Part of a small language model's weights: 48.6M parameters, biases.
MLP neurons of a small language model. Each row is named by its layer, matrix (down: output weights) and neuron, and shows model dimensions 256-447. Each number is 128 + 32 x the weight over its row's rms, rounded and kept within 0 to 255. Numbers have three digits each.
After each neuron's rows, "fires before" lists the tokens most often just after its 100 highest values on Wikipedia text that the model never trained on.

L9.down689:123151120117118114127083136096054128093142084121159127153126120065186138167094152117065113140164060149139076091133111125120196141125108181085131134147132113129120109171125128114063151084142084095133148167134135131194151097184095176123125149153147168179120112132114143140108137188114170163085126086062204202080149163147138045089113153135142119130105100154131155133141124193127106073097160096145129150053082111150145094093173137155121108165110109135107124112086103102090146111177153059083157125117150166174139146142151112098095155134174128116156110063161136178105083111133191116
fires before: "\n", " ", " to"

L6.down6:113121102153134156096133148125118122142073141135172082145122129167133128110000131148107116098134150158180115083129141153127129105122122104124127146128120129085132126000144114149116130146127116118090113130128175116135127156150145099125117013145136155163143123107129166077144127116119124112128119100255118126154125108159097124082116134093110130091113154121136166117139132106136116119101119094116114141130136086112139130113155142000183127133004122112171155080176111127139115127146142128117128122138133148127148041108105114131156200131099140151125146222134143100148100120128102136
fires before: "\n", " |", " —", " 0", "0", "1"

L4.down412:152133131130163113135169172113149130111140156098135154160088122119124123130098145182115140195117152157116142096099198118151072127111186115096122126161083146080147047125115186126117070119108078091177114108166129109118165107134130122053161056132108113133106137115179133142112142057116098129154106158168089069106134151131153126153093152169119128141143157097135102150107156146141114165188143168196122098081142117144122037154150084111117106169126110126122105137136106143188114133158125152136175122128141164171128108090186047073057099079127175114124083135198149132118170159107129150
fires before: "\n", " |", " 0", " —", " 1"

L9.down683:123115128133137138131156110171136137072100156150120137155125150165130127145123170118090073131171039149126151085146143112166097134044122082113142079153132120108142155117153130121036148205163087138073087128149131167120094131156110074148193107138114174114092141076142117092146100126107108114093137166131152149155071136163121156182132146140111178146147167078079206145172135137139119130122105106110100081093088108095199125147109081133157167156132133097134123151123112126162112128163132131198084102108116145092110128104124163139096084159171093132121139146177101136133112142150095138
fires before: "\n"

L4.down1178:216125100133128114083132113115120145143137119167162148104166111145122115087147130123100108114110078095125164138136129183096118143100138050121151067093131129104079136145138148147134188153157096122115013130142163149092117094139076103051139116170096165107132087166135143118099105168099131137099132065128119160132132082106106100135068138183162193190116107144153210121175112143115110142096158094098115104131146132085183128150057123126111183144113153163185131113178090139115118065151132109219051061160040107124132121154135143090185102171133124122128164153171092086179104092141122124
fires before: "\n", " The", " He", " In"

L4.down679:159125137120179122093135153176149141132143163130140140119113099142139170135079137132138137172119148142108156091145153136114084118096175093090125114151080136105105099106104185143192111121151110141160088062150126125089153100164084166079148041108137143159123125150148172119118147097156172125149116105187069095131141148086134133157085151164111157158091108094148104157172110135189143137184174173213090109096131161147188067175123100089132100174157106155151118167123114148175148126161177101151149117142137122147172114118151063109042138058134154113166096130184129135123142131142132139
fires before: "\n", " —", " |", " ", " 0"

L4.down430:105155085155100128108087137127106127150062160093222132093136137150103116099084122160125161098120097139173139114117151110143129049143105116119121126162137155138158170121173136142088135189112135116103163166092170126140082103187165101143111066122095118125136121092141143068152096135162106116115122133173092150099085132154147139061108103173107139061080119070100175165084123115112064140112112085089087153148130067134145140104161107050157120160081102124167130101153137137051171143148127170126139128124110138149084136121131106122167137155097127180176169120132115089138071161089161159
fires before: "\n", " ", " —"

L6.down1275:130097121136192093079153104129116197181099135148141119155068090119099096103123146053141101149123162152096154136120111113086101146083165106109108081115117173137158126146100161172197178138195170160083106114178143156060117124104059103090148139139106177108114098121154154083145088130098134176119136085122075108063150142097158110167048148121093161127127104124109196148167121137128169201114172169128081108106105148118168075152124126161113118092109026212149103187172097171171137070135130146194107144117163146114161155102112140108154147151119148114122108093122113126141133116137108077
fires before: "\n", " |", " —", "–"

L4.down333:201081154109164142133101149153125124140119153113136145144139090192142132041110114181150127132102143102134125125091113137150054100090127074073085128126168167113093138143112139163196149107194094154144083093128087097136156122133082168095138143126140141173146115178182152144144138137107112166053128061163069113131127136096133084159068143139169168183120104123139143088175095193157116148114133123163127144087168155084159085139107134104130221152136140150130106184171150180127150107161163097173086081133098139166160123172122080126054123075087156141147154133179146113175107113166066124
fires before: "\n", " The", " He", " In"

L4.down921:173079144146124163080132083142139142125119126153138153198155114097138123091135094140088138139167114136136180139179092122114081155016121053094138113126136119134106148143094200139150169155114118153097079109190094154158109107125122122086157101155117186097086122140131103148116077183099131152106178126122141186127103191125122160138072148144132154163098100159184195128168136150130068117131112105132098107192166129076146117131108141112130132152125154254164122159175093122089105115156137087189072044090081145084131127108180128116172100194139123123139139147140082146135138117108116090
fires before: "|", "\n"

L6.down810:098136078116106140135133146051085142131128107152230092112139140145167131087199135129171111114120116099136122160104139136118197136150086094061093115092117154028126126188107040132141144106128147101094146122143095119141140127105188101153081137131136181093138135129148093063144192160176095154098129147064168146142149148154125106143106103111097141085105156101194155185121089163132098166167099153099077163158090136130143159141172083255049115127168137124127093122157161130103124118112100181136159153164105114135120174128131166165159074113114105147128151088158142106079122118105177154
fires before: "\n", " —", " |", " 0"

L6.down488:134116116100141135085104106143129106076090074122196141142160159111142077162192130123099110119092139101099153160126098134106138090149119124172108138105161152118097106104196156150112153137069103075209141149109141148086179131146075181133074205184170084126089147089143164130127081168116120123084118131191175125079121124107083159118138113079124146145058161155136165156154114101143095143138168138096152111103113099096140152106082129145006132111076110124121135164133119160097153168105104125154125134161083126186070114170089115084144101142099138119194169121096142175156113116147143108
fires before: ",", "',", "'", ".", " Sport", " |"

L4.down1064:125146097094168142135118155136155132130114167119133117141083165110091163113117127186105149135071168141126112105123176120192074095097137132122070132101107130105148042090035135111096111146130099093173151077147090083133117106143148109111130129099129127138105152155171142124115170084129105139155099168165080143080137171175136145122115141158136117153156142098137116180163175159147166159158105142127110111122120170104127100169121113096111108175155103103116122126110150180123108170150138136121173121164134128159091120129194072142056144053131166132137101137163135124132140150086117152
fires before: "\n", " —", " |", " 0", " "

L6.down665:127115167089077217147071108114111169052128061137165114114101125165147123100089108142085144116081116129175109170121102124127171089154152164080162184148100163180142121181175036132104135147144101144102104146138114073080131139198076183109134092130092117133091147093118127126120130217125163094096141115108112119131098164137102124092098152128196099106093161110168193170135063157133164144035136098142144120187058152126094167153102134144082148089098111141136144084172128174165121113119132158084106115114100083163127161141101146114148141131168138079110193174125125207135130163117095136
fires before: " |", " Votes", ",", "s", " for", "."

L6.down125:123131156166124147097134097108123131124091165125174147088114150109111094105096098104158132153147152128126168090126138177118108178156154190130127169124109108150132172055144111133151083106094107135159090076136123130143098094144142163153079255091133146132121103118122113172144129167162164100096112123218134125140116134184110165123130099101084096111113137166120095125132109117154162095127087141135105148171101102068152157131153124154000139112016099150163137136146145160074091095129130145158131183161114105190183136108110145125146056129117128126151114203138106126148097153189115091
fires before: " |", ",", "N", " 1982", "."

L4.down1445:133115092112106086106112108137140141144132110125108092193155122120118128115131170081095114131145136147168188133109104115116076152048098105112112107187103146158160133143117132125093147114179101149104109163110135173143127144167094135098160124174111185100108142100139103097112158121074128145092187086143119095082155112155091128152113114162183114151135175152104181164169139136178133118109122173136096082162129156092177128211149126127122139146123175191202119170120072115148128154131161133164092083089000149121146125042151151128173112143158193094147116129142105135133133178167130104
fires before: "\n"

L6.down297:149042144150196108072079091171111134163137120082097142139109133112125096136191134101122120108106170164108210151093078131135110111102093148101086065111145150113165067139096129116162134098198152158111078150166166170119154138126074153122129095099087150118101191105154181110103159156097120124103169142089152104065122158096133157121126138150137084123162143129110164112166107148093106155182207124173135102128153150143175125138117163148137102068100108187175109122143092109126126117133112108151082112128127161091113121152160122115178136145194162098127177090113123198155150184141088129
fires before: "\n", " Pts"

L4.down839:205070178118153117097121127130095100123115165173127168160128118148133160118162135146119091149140126145118170114162107171110032156057083042095116110112149136126089155171080180126131177129148129145136087131169102128190102118152130106111130203134124170114119115136124100093131120101093140138072128130147115155141110092145145132167087130171113127163149137137129192110194122139167098145122119113141078110176132117085168098178075143108157129136130192226135123211134096146095120120141170110182068110099046133083146130132121145102136076124118106156123133147120115100162060075171077137
fires before: "|", "\n"

L6.down901:176057100106137128096091098120055174144099156059142111122134090115162129130177177141110121119165166142101163128142091145135044130089110121058126074160112112141121105183084156164133116087171140166164130133119132150153142170160092112099159226108114129151114136139198124064144180123147166120070154096077144174088142154112166161155066143169129106088153126144106153148228124169167096185089199168159116119155114152148166137146094131162090124119091166111142139122099082159117134095154112160148124159083043125118153164125149133078183033180153134104115095099125132078120110125147094111
fires before: "\n", " "

L6.down692:128124104087071130160119112087089152126130128128129097137121086086118126079255089120126136124102154114166130166107107119102118121134143125069165164123121169098106109197132078117109148105124137100149105147158157114131115137128109167177123142163163136143160104099129127121132160192174136118124123083015106116100076094144118122143106131093131080099150140102189169171148133139136100130135127132118121163089144129126098123112128100255091151130165186127139103159112136098059103098101129117105181158095121122193090218086125120146158211139142120136128185052135119117184125123101134079
fires before: "\n", " |", ".", " ", " —"

L2.down515:142100082101080096116111153180160161112167136053148061118079089097103068171126147186150171059116120110102100110088168108130080137147138116109146144127096085156092105122102077195171137120091127194174149116115082180232144112176086134221125076129108095165104153097117135140163117202174120139127101108115056108121215130121121128177114122186122123110160130130161090107132087116108107126154123060135152093137108101095101189137114113139080165144128193090170101197119073073095125132084097103117094147142115064159137140169136069146125151152107083121140112147144059096076079157080120183
fires before: "\n"

L9.down1197:078112143197116201189100107140079139164149125123156161087072099109102120113171122125142119101067180103139160135116141142112189140223059128114137086153103122090141137130101118148108122162140085128083169213188102132150077107189102163152124166172114157083112178139136186134122152177121177133064171161108179119140131139152119119149175164099117106098107072101146111152104113145151079131131138100167050118141143134130066122114077142134079103109084147141134098095138154134120135090128177125143161087121131092089179127118110155150137157135172078116161187165156138143094100126096156106
fires before: " |", "\n", "\n ", ")", "==", "–"

L4.down1343:115094136120152135137134149118127107146110127130161157150108142136119130150097116180150143166087113127115136135113151154187097086101168082109149089161084156116108098145094149150125081069128050102162143131144120111128138104178115114086176049147160142150123143111125109105106183060166141139158096164172109113111157157137161179189087149178136066117156123121145081124155152141129135152176143194158115103131133157120159107157094091089089094128174112129143078145115078147167119158133115124123162109146131130152116078080148072100066143079115100108132121072132130132137120130125137154
fires before: "\n", " |", " —", " 0", " ", " 1"

L4.down1193:122135119135099119131105046106094160164179188149116161144063139093142097128106147135121114135052153170098093119141114126149166125154129119155157140175103120138096104124107055101128114078123143127094118117146152083147213160152148129116095129135081147176141092121089187102119124158110131162144096085134179150158106068128154143129104092088132119171123075133191167094081170160076118137098081106092090127206106101163126166137117183116074148101105124152132112169143119161104069121124143101050143138125140108197183123078130179122114181144141156132120166056153112156169039116118161110
fires before: "\n", " 0", " 1", " ", " 8", " —"

L9.down462:115070103152168190146073140129133182106122180129097115134117158180101066088130098120131100084095175089054128166121137114148097076110124151107168128130196117142124113120080217093123111132103099111115078133193189132152131121123159132144151075103091133130159164121139120147155131162087083125069217131117134134133179191130126111173069146121151117153165137142202107135127102116055121153110112085125153110132143137122109123120080157144094130142107151120119087185126116186154164111166111211146131179162114085177128111147129120097162119110097074065135178137085097089160102129185143117
fires before: "\n", " He", " \"", " The", " In"

L4.down1229:203087134153125126103129114167106148144143133153132170124150113161128096066147136077076159114108095115121127116106115151113114146101155045109155097159128101099117143160138167187155165148112117138127000114123116178074119109163092106091095120160103149149120083139136165123112088197100096167083145056127143127148167114088107113116085137147204189204117108125164162121170112143108114137140193082071146144151168126091177128123093131133133195121118194169172128119182088141109158105136151094190036084152037105149140122162136120092186141173123147141135156152151093113150094123128123103
fires before: "\n", " The", " However"

L6.down140:111151139183117156096124135104099134132094134118163102127130144186111154125000128137150128130140145103154106096103120159121138147167132134138120149095123122122100141000139123106117135159153142114122118133163121133110138118159126119098135042116155148136147126146120092124149156136136152112153118098255119100163112143165123133031124172135130084089114134117139144106126116093134134127103134110153166144114149125111132132099173129000211142128049126101134153108147131110115131130143135154121119144142120127116178061119106110102155169137130141144151144255128140121140117127152146116
fires before: "\n", " —", " |", " 0"

L6.down688:146141154131170142081114106165152102175086130151156111097146129140132052090156164108152140113134079118137175108139161144109154154118103112109162159145126131109110168074132214155101110160124140155102125136133157139048126088095102139115086255151166139125134138125168141144172126172139141121134092107188128111207120139113089117106163131099104099111075092145164151122132085141099092075105134127107118138134161063069111157068140114143080133078006168104172160122116107141137131072162096108113102135137108136135127084130116115174141096166131158126196113174116125086100106135131165093
fires before: " |", ".", " ", ",", " ("